From a checkpoint of a small transformer trained on Wikipedia.
Size: 13 layers, width 384, 4 heads of 128, MLP 768 SwiGLU, vocabulary 4554.
Architecture: RMSNorm before each block, no biases in attention or MLP, untied embeddings.
Training: 405M tokens, 6179 steps.
MLP neurons of a small language model. Each row is named by its layer, matrix (down: output weights) and neuron, and shows model dimensions 176-239. Each number is 128 + 24 x the weight over its row's rms, rounded and kept within 0 to 255. A neuron's up and down rows have the sign that makes its largest values positive.
A block is one neuron, or neurons of one layer that tend to fire together. Before each block is what it responds to, as a language model described it from the Wikipedia text at the highest values.

Responds to: Word-completion pieces
L4.down70 [140 148 166 108 176 120 146 114 107 102 153 137 132 145 106 183 130 135 154 142 154 112 125  85 127 139 160 136 131 169 106 143 193  94 150 131 129 140 112 127  97 101 129 150 119 103 135 149 103 130 128 142 106 137 112 189 128 140  92 141 136 179  99 135]
L4.down85 [152 143 192 110 132 165 132 116 126 145 113 160 132 169 160 157 118 156 138 133  57 106 149 154 185 130 121 126 130 142  72 121 121 140 135 121 153  96 140 143 131 115 147 115 116 184  99 150 101 145 127  69 175 108 131 125 127 174 100 136 151 151 123 144]
L4.down334 [156 101  99 136 136  99 152 140 130 134 101 156 115 112 164 144 154 116  89 128 138 105 108 102 147 119 124 114 120 102 139 122 118 100 112  91 124 141 145 138  99 107  97 105 154 150 128 157 142 119 114 146 119 138 165 179  86 129 100  87 138 116 139 137]
L4.down378 [133 129 121 190 131 132 158 115 143 156  90 140 135 119 121 145 132 157 131 123 102 163 130 137 150 129 115  97  81 121 166 144 109 177 112  71 122 129 156  79 125 150 143 104 143 176 123 105 110 116  85 128 132  71 107 159 102 117 125  94 128 109 134 128]
L4.down385 [116 140 169 159 124 118 147 161 132 119 136 102 146 152 133 173 165 154 138 112  96  73 144  99 182  98 117 149 125 173 172 113 128 120 115 122 147 145  90 151 133 124 124  99 136  85 110 135 157 130 150 114 142 137 132 132 156 115 142 146  89 119 174 139]
L4.down458 [ 90 165  95 152 153 133 171  91 174 172 117  96 138  90 110 110 120 110 134 123 121 158 101 154 130 119  94 133 104 118 103 119 145 152 130 132 117  93 133 148 145 147 145 156 145 139 112 134 127 170  93 139 158 162 117 147 135 133 102 204 120 150 149 161]
L4.down469 [150 108 143 165 115  94 104 133 167 106  93 132 120 128 127 103 123  92 174 184 133 107 128 100 168 129 143 135  89  99 140 111  94 130  99 157  99  93 144 142 124 109 144 131 149 133 112 132  82 123 122  82 124 124 145 171 150 143  91  73 163 146 113 125]
L4.down575 [101 134 135 141 129 141 159 173 151 165 103 138 143 135 107 139 100 121 145 111 104 101 154 130 194 172 100 147 142 137 151 153 115  78 137 125 120 125 139 203 133 165 141 132 119  99  86 134 121  96 155 115 118 155 145 137 117 129  89  95 135 100 137 132]

Responds to: Biographical "born" and year digits
L5.down623 [142 145 154 117 138 152 113 115 107 120  97 121  95 109  81  88 150 134  90 123 132 127 104 110 134 118 120 133 123 180 165 155 117 177 124 145 112 126 148 168 116 114 140  86 106 127  86 131 106 137 161 107 140 145 122  96 103 152  75 147 138 160 127 117]

Responds to: Organizational unit nouns
L2.down70 [119 124  53 144 102 147 102 131 130 110 111  81 121 162 147 130 123 127 155 121 117 177 161 179 191 138 132 148 114 114 123  51 109  78 125 123 134 114 122  95 128 130 130 129 127 125 118 162 124 127 154 120  93 148 140 125 102  71 132 143  86 116 156 126]
L2.down160 [127 127 135  84 126  99 148 121 153 137 147 131 104 144 135 136 132 159 133 108 100 132 134 127 255 133 140 132  88 112 108 144 122 119 128  98 179 144 131 124 149 141  97 137 152 105 111  93 112 155 102 153 123 138 126 131 129 126 150 136 116 116 120 116]
L2.down248 [119 135 154  86 144 108 110  97 153 184 137  86 114 172 136  76 128 156 109 112 156  90 139 113 222 129  97 113 152 104 143 142 105 131  87 140  96 156 119 163 125 183  77 122  87 117 117  94 135 149 125 128 124 120 112 107 145 105 153 117 131 154 149 118]
L2.down378 [160 171  99  84 134 122 140 107 127 120 159 154 135 134 128 129 128 130 108 111 116 149 137 122 212 144 129  88 103 138 142 139 160 163 150 104  90 148 134 152 110 108 144  95  76 121 114 156  98 111  87 114 113 149  87  90 151 102 160 151 143  69 117  85]
L2.down554 [104 138 103  94 124 124 141 120 138  98 106 117 111 149 164 148 151 126 114 133 132 158  92 101 253  93 171 129 134 106 133 119 140 115 134 159 153  92 117 139 111 124 100 115 113 106 127 116  92  85 142 132  93 144 108 147 149 119 153 102 144  88 129 114]
L2.down639 [113 122 161 164 141 139 106 131 160  95 134 111 143 109 135 126 128 114 146 121 133 126 141 120 255 114 130 150 122 116 105 106 132  84 157 113 145 160 105 142 143 156 135 142 100 137 129 118  69 142 108 146 135 125 136  98  95 168 136 162 135 154 130 114]
L2.down672 [130 173 116 121 109 120 152 105 109 142  84 107 157 151 121 140 135 131 125  99  96 133 130 135 244 113  99 117 120 136 121 125 123  72 143 114 127 139  77  94 114 163  96 177 139 133  80  69 152 124 159 118 151 159 108 143 144 167 140  95 147 143 151 124]
L2.down705 [137 167 130 123 142 102 155 127 129 136 101 128 136 178 128 140 109 153 125  50  90 126 117 133 254 165 152 154 114 141 145 181 138  76 102 106 117 108 131 144 103 180 104 136 107 118 109 113 101 130 135 120 126 109 132 137 142 148 151 144 132  94 135  88]

Responds to: Article lead-in break
L2.down42 [160 137  95 110 107 104 151 141 140 101 147 110 158 132 106  91 133 140 131 130 123 129 147 125 255  90 132 121 109 119 128 148 129  20  97 146 125 109 176  99 116 104 109 120  96 139 144 151 102 122 133 129  91 139 129 173 132 145 133 101 171 127 126  94]
L2.down46 [150 135 125 124 108 151 118 146 108 125 129 103 134 102 143 150  93 107 135  98  87 152 121 103 172 145 154 146 113 141 149 149  87 171 130 166 135 148 125 102 118 198  99  88 183  98 113  99 135 162 133 130 166 103 140  96 147  86 112 117 177 106  98 117]
L2.down113 [150 152 147 167 105 172 115 124 149 131  88 140 144 163 120 184  98 124  77 147 114 103 118 172 210 108 149  83  78 101 158 174 155 157 107 161 122 105 184 111 150 143 165 114 116 141 137 151 139 160  97 100 142 135 122 155 192 187 183 117 155 155 125 115]
L2.down242 [123 137 116 110 142 148 101 158 127 144 130 119 149 111 103 156 178  89 116 124  88 133 136  62  85 118 155 150 120 121 118 117  90 170 140 163 111 114 125 145 153 150 170 136  57 181 131 139 138 120 116 148 134 110 130 138 124 185 149 125 138 136 130 126]
L2.down274 [142 141 149 116 103 139  78 144 168 131 168 106 152  85 102 104 104 105  95 112  88 200 145 158 199 132 146 122 159 101 146 146 121   6  85 133 146  93  97  96 115 161 144  85 131 120 127 158 140  88 162 140 150 130 125 122 158 127  74 103 104 175 150 141]
L2.down314 [129 190 103 153 159 165 134 105 163 137 119 129 143 138 116 121 152 162 134 124  91 129 150 179 119 125 127 112 143 100 131 151 156 172 171 122  98 142 141 140 126 108 135 120 144 118  77  92 134  87 153 106 139 167 164 132 154 139 113 120 131 150 129 123]
L2.down558 [ 92 165 111 142 118  81 109 143 118  98 117 129 120 105  86 117 115  90 164 122  66 119 143 146  92 136 142 124 141  84 128 157  98 117 163 103 152  93 154 107 149 132 164 121 139 126 122 150 160  60 130 114 135 137 173 108 121  92 128 114 113 138 125 142]
L2.down725 [109 111 114  81 145 156 106 136 166 105 125 151 142  96  81 145 111 118 164 165 110 136 101 129  98  96  94 172 158 138 131 136 129 114 154  94 125  93 127  96 110 140 123 128 169 181 154 165 117 132 103 155 146 111 113 157 132 102 160 144 133  91 117 155]

Responds to: Split word openings
L4.down43 [129 182 107 142  89 130 127 153 154 136 104 169 116 101 129 112 139 104 110 108 151 143 135 136  99 161 108 115 133 170 138 149 170 108 177 108 139  89 107 128 137  99 102 150 173 111 125 104  96 109 121 128  99 120 125 148 158 131 103 138 147 113  92 142]
L4.down81 [107  87 137 105 129 106 101 131 135 136 123 127 115  79  97  97 181 131 131 176 117 142 155 105 167 121 131 148 201 154 134 135 140  72  87 127 119 132 133 110 149 132 109 170 142 121 141 127 120 111 137  91 154 142 147 138 150 142 112 113 117 131 139 103]
L4.down190 [156 109 140 148 140 117 157 136 126 111 156 129 123 112 137 147 112  82 124 160 156 117 139 135 233 113 139 115 147 130 156 170 126  17 134 147 147  70 123 136 132 134 141 137 103 159  96 193  96 114 102 110 137 108 129 111 151  83 100 141  91 115  97  86]
L4.down255 [ 90 110 112 119 128 186 126 110 116 134 170 109 162 157 133 141 107 127 128 131 119 168 148 120  89 135 121 151 163 173 150 107 142  95 109 128 128 119 129 146 131 145 127 112 150 119 175 142 102 136 164 145 132 124 154  97 163 119 131 103 125 137 142  91]
L4.down297 [119 120 114 119 140 115 148 139 114 122 156 146 164 118 143 135 122 113 137 149  96 124 147 113 156 111 102 116 150 137 101 154 185  91 140  90 137 102  86 121 158  98 136 111 146 127 122 129  95 133 111 130 108 115 114 137 125 107 105 118 103 134 147 108]
L4.down349 [130 138 154 147 127 151 159 114 111 190 141 107 137 144  99 142 120 140 147 136 132 150 111 134 146 120 145 147 167 147 118 127 131 123 120 113 131 126 149 122 165 137 155 142 122  96 146 115 138  95 145 123 112 134 171 125 124 139 103 102 157 137 126  89]
L4.down359 [170 125 123 144 144 125 132  79 110 152 157 148 152 133 118 141 125 117 102 142 157 119 135 102 191 125 157 112 132 132  94 108 145  72 117  96 143 135 108 110  94 117 138 111 107 163 135 166 135 132  95 105 149 140 159 111  88 172 120 141 134 127 127 108]
L4.down703 [182 102 123 147 120 117 135 129  73 153 138 105 109 162 122 166 126 165 120 164  96 107 168  99 210 100 116  95 123 126 115 137 131  88 117 128 124 118 148  96 117 128 118 123 117 151 124  77 155 120  96 151 110 138 110 119 122 116 124 135 135 111 152 110]

Responds to: Opening proper-noun fragments
L2.down162 [145 106 151 114  94 115  95 159  99 164 151 101 116  92 150 161 109 110 112 124 104 127 158 141 177 105 105 110 132 127 114 126 127  42 151 109  71 151 132  82 103 108 118 110 148 117 150 166 189 130 136 142 133 146 153 130 124 142  82 172 143 157 122  96]
L2.down197 [112 101 150 158 130 124  89 154 155 172 115 136 143 111 148 198 112 138 122 122 157 148 121 110 115 142 124 126 124 150 116  98 107  75 128 111 112 141 109 141 109  98 152 138 151  76 117 149 131 136  79 154 109 109 133 143  70 153 116 118 132  88 101 121]
L2.down267 [168 126 144 151 158 125 155  94 172 149 130 131 158 139 148 132  81 120 126 149 127 108 129 110 133 166 137 158 137 147 128 124 101  60 151 163  96 120 143 125 138 107 138 125 127  81 140 137 142  96 112 147 113 132 165 106 137 115 126 163 132 116 117 125]
L2.down292 [192 124 117 122 128 136 149 126 169 127 149 160 156 140 125 125 138 132 118  93 119  99 141  90  81 150 143 128  98 144 145 151 147 153 141  73 136 107 131 157 116 108 153 152 156 148 135 187  71 164 179 106 142 131 127 130 135 119 155 139 103 105  92 119]
L2.down398 [139 166 110 133  87 108 134 143 164 148 137 123 166 105 149 100 114 137  98  83 102  64 120 138 127 153  99 129 148 147 142 168 158 118 114 129 150 111 117 101 130 128 163  99 112 114  96 149 152 151 140 146  91 113 105 153 115 136 150 150 124 112 150 120]
L2.down569 [115 106  91 129 119 129 171 151 114 133 132 122 161  69 141 138 140 113 137 182 174 130 135 116 209 171  93 107 157 128 101 153  90  37 113 140 114 147  99 132 146 128  81 112 102 126 117  95  94 127 130 134 144 114 106 150 137 100 122 128 129 160 141 100]
L2.down573 [ 85 101 116 150  79 115 151 141  89 131 153 135 126 117 116 189 139 137 151 143 110  67 141 147 224 149 122 154 128 162 104 150 149  28 167  96  99 133 120  84  63 125  89 109 110 134 140 161 122 147 135  99 140 102 157 124 111 125 105 143 145 146 134 142]
L2.down750 [ 84 118 149 104 120 120 148 120 176 140 148 118 153 118 133 129 110 139 133 107  85 105 142 134 174 103 134 100 139 136 125 111 132  59 122 113 155 152 139 132 120 101 135 119  98 109 158 123 102 160 104  88 124 149 147  61  92  98 176 118 130 114 121 121]

Responds to: Ordinal rank words
L2.down10 [139 142 126 194 120 146 103 118 121 121 118 130 151 111 146 169 117 148  81 136 130 121 137 148 255 145 122 135 116 141 102  94 184  65 136 136 139 120 171  84 105 126 129 128 122 130 111 118 141 123 177 148 140 137  99 128 176 154 123 111 116 144 158 122]
L2.down136 [ 94 149 132  92 147 111 142 152 145 142 141 162 133 129 130 134 118 121 115 121 124  96 167 142 215  94 118 105  97 117  98 194  88 112  88 125 169 142  83 122 131 113 135 104 123 166 123 130 103 111 139 133 118 148 121 112 145 150 100 101 103  97 108 110]
L2.down143 [125  86 115 121 156 117 175 129 113 139 101 148 115 131 179 100 110  80 132 106  82 133 102 111 104 127 103  90 120 155 116 163 174 187 176 126 144 132 159 117 140 137 161 139 144 136 128 125 113 105 124 114 159 116 118 159 154 116 103 151 108 144 128  92]
L2.down233 [121 112 161 116 132 118 121 138 122 137 155 169 125 113 149 100 102 149 137  93 115  98 127 103 210 113 127  98 119 155 122 113 141 127 128 130 143 105 125 140 123 137 176 150 144  84 108 153 104 110 113 113 131 131 153 125 108 140 140  75 127 107 154  97]
L2.down258 [104 144  73  98 124 118  50 124 112 108 146 150 100  92 156 132 142 152 134 124  94 147 142 117 119 164  86 136 123 124 106 112 145 102 155 108 129 168 114 173 187 140 132 125  93 102 164 151 112 101 108 125 110 131 126 114  86 141  98 144 133 149 108  84]
L2.down456 [130 160  97 119 112 125 147 149 131 115 100 102 136 139 121 166 126 117  96 121  86 141  90 115  69 170 122  80  93 121 118 108 133 128  88 182 105 103  93 149 164 131 122  91 159 111 133 129 165 136  98 131 176 150 186 103 173 128 159  80 138 140 151 127]
L2.down649 [134 156 121  85 154 140 147 133 168 127  87 163 149 119 135 130 134 124 140 127 105 115 164 132 247 162 108 128  82 168 140 132 187  62 142  89 144 130 147 170 119 127 120 121 151 162 115 161 125 124 146 124 192 112 144 125 117 101 114 117 108 118 129 119]
L2.down664 [117 117 144  85 144 112 123 141 128  98 136 102 111 161 116  81 114  67 123 128 118 147 149 161 139 134 144  96 164 132  88 143 129  92 134 146 134 133 118  98 125 139  72 117 119 124  86 105 167 135 143  91 122 152 141 124  99  77 141 129  77 129 142 122]

Responds to: Table header separators
L5.down650 [ 85 116 134  73 119 101  90 113 151 112 119  96 124  99 138 115 145 100 122 136 165 163 162 102 150 131  97 152 164 155 125 107 111  98 156 146 116 145 118  91 160 101 180 107  86 135 143 132 122 108 140 143 146  87 127 129 124 111 106  78 117 117 120 142]

Responds to: Word-final completing pieces
L4.down58 [135 160 118  82  94 141 106  90 109 117 112 119 120 115 164 118 109 117 131 161 119 103 122 116 223 101 125  91 115 104 137 144 106  93 183 114 106 129 113 116 160 160 123 166 148 125 136 123 151 121 101 135 106 135 152 100 155 178 142 101 148 128 127 125]
L4.down126 [143 159 149  67 112 103 105 118 183 120 130 160 115  97 142 122 161 119  66 159 107  96 143 119 255 124 106 143 156 116 118 164 152  63 135 128 165 122  80 129 136 114 163 165 116 131 130 110  93 154 119 113 154 102 153 161 137 128 166 117  88 104 149 122]
L4.down229 [146 119  97 147 142 135 116 100 122 130 112 136 111 113 147 165 113 144 129 127 128 152 143 139 189 112  95 123 113 115 124 110 116  91 126 123 124 108 132 116 142 158 141 131  93 112 172 147 100  89  96 132 136  90 106 126 128 108 143 141 152  80 134 103]
L4.down326 [151 157 129 130 135 111  92 145 100 149 111 124 133 141 142 123 131 137 135 140  97  95 144 125 255 159 124 163 139 139 118 152 127  33 116  60 151 160 114 139 140 145 148 163 148 117 146 146 130 128  88  98 119 140 112 148 131 151 141 134 135 137 106 101]
L4.down371 [152 115 123 143 127 137  92 128 142 146 114 171 103 121 146 132 142 106 177 117  86 121 139 171 198 149 111 136  97 122  85  77 122  90 137 102 164 117 172 136 140 130  85 159 150  81 105 135  90 111  93  84 133  98 135 155 143 133 137 143 142 101 160  99]
L4.down389 [139 183 101 131  87 151 112 113 111 127 108 176 113 161 127 114 165 149 144 121 138 109 140 124 221 101 109 133 158  95 128 143 120 114 138 110 150 126 149 142 106 108 139 165 129 132 133 125 136 123 136  61 120 156 118 142 141 169 117 102 117 181 164 150]
L4.down416 [129 102 131 115 116 130 109 128 151 120 143 128  99 147 115 149 174 125 130 121 127 153 163 107 255  89 135 115 120  80 126 134 156  83 147 137 139 133 156 154  94 139 148 162 119 106  97  91 125 119 142  93 165 135 108 146  77 106 148 133 128 129 114 118]
L4.down481 [141 137 123 161 132  68 104 122 110 110 150 138 130 144 117 136 139  77 122 146 118  97 139 153 237  91 127 152 145 106  85 115 149 127 140  99 148 113 105 113 129 139 124 137 176 152 126 118 132 111  94 139  77 125 136 152 121 150 122 170 131 154 102 129]

Responds to: Word-completing final subword
L5.down170 [ 94 135 139 112 137 132 134  89 133 145 126 107 155 145 146 154 146 165 122 141  91 137 122 161 139 142 132 116 137 128 129 111 158 143 110 116 130 110 106 152 123 167 137 176 170 145 176  82 128 166  91 148 168 132 152 110 130 100 120 142 113 121 165 106]

Responds to: Verb-ending word pieces
L5.down616 [160 150 129 158 152 130 149 127 133 156 113 120 146 177  88 135 135 135 143  88 128 155 141 126 255 140 116  96 136 116 186 131 131 198 155 138  63 126 145 144 140 143 183 117 172 195  78 110 111 153 116 141 118 121 106 107 135 146 105 114 154 125 143 154]

Responds to: Mid-word continuation pieces
L2.down29 [114 134 165 145  93 123 129  94 134 127 129 123 154 144 155 140 110 105 165 146 117 121 123 129 181 119 165 116 104 108  96 153 164  37 108  85 120 118 129 111 113 153 119 100 145 103 102 139 146  80 112  94 125 138 124 121 135 130 166 138 131 141 131 145]
L2.down238 [115 170  95 141  98 126 150 102  99 136 122 127 155 114  94 125 111 138 145  93 115 190 125 172 196  84 114 148 147 134 103 126 129  69 180 143 120 120 128 127 137 133  99 158 194 125  92 130 136 119 141 169 136 117 161 107 118 143 134 119 137 116 111 122]
L2.down311 [108 134  80 100 143 148 150 102 120 156 101  69 125 109 116 130 111  91 152 137 188 162  95 111 144 177 153 130 158 134 114 145 118 148 115 117 144 144  92 123 144 128 119 119 106 167 115 109 107 122 156 132 142 136 116 158 131 128 133 138 130 129 181 135]
L2.down394 [111 138 133 159 102 127 114 124 159 165  98 127 170 133 157 118 125 137 130 164 115  75 106  66 166  93 116 127 174 105 163 107 124 111 118 159  95 124 123 167  98 114 164 118 136 127 152 149 140 101 139 133 141 162 101 157 112 161 146 120 129 130 110 130]
L2.down440 [150  96 108 133 143  98 133 137 131 121 142 129 115 114 119 127 125 151 143 149 105 168  95 100 138 141 111 140 117 103 129  81 137 130 134 159 130 127 126 178 122 103 137 140  98 114 123 131 140 106 142 117 155 158 152 128  66 135  85 134 104 157 116 131]
L2.down491 [117 169  82 159 118 139 127 152  63  98 138 116 130 103  89 157 107  84 125 121  98 102 122 117 220  94 165 165  93 139 158  90 113 173 132 139 176 101 108 130 131 116 162 152 128 187  99  89 112  99 135 126 106 118 128 153 109 131 113 113 115 101 178 148]
L2.down682 [139 108 101 113 131 150 149 115 191 157 111 111 120 189 151 122 137 120 106 162 102 134 134 108 233  98 114 119 135 146 122 175 167  94 113 163 136 147 105 182 145 119 149 120 137 158 119 116 108 125 111 126 144 122  89  70 127 149 149 125 112 113  96  93]
L2.down710 [142 128  96 132 102 142 119 144 155 107 135 156 113 126 159 102 116 156 118 153  83 100 151 153 207 142 126 139 140  91 140 143  65  91 118 164 107 122 122 149 163 130 117 133 124 134 158 147 137 127 138 159 162 118 111 135 135 146 134 127 134 147 143 132]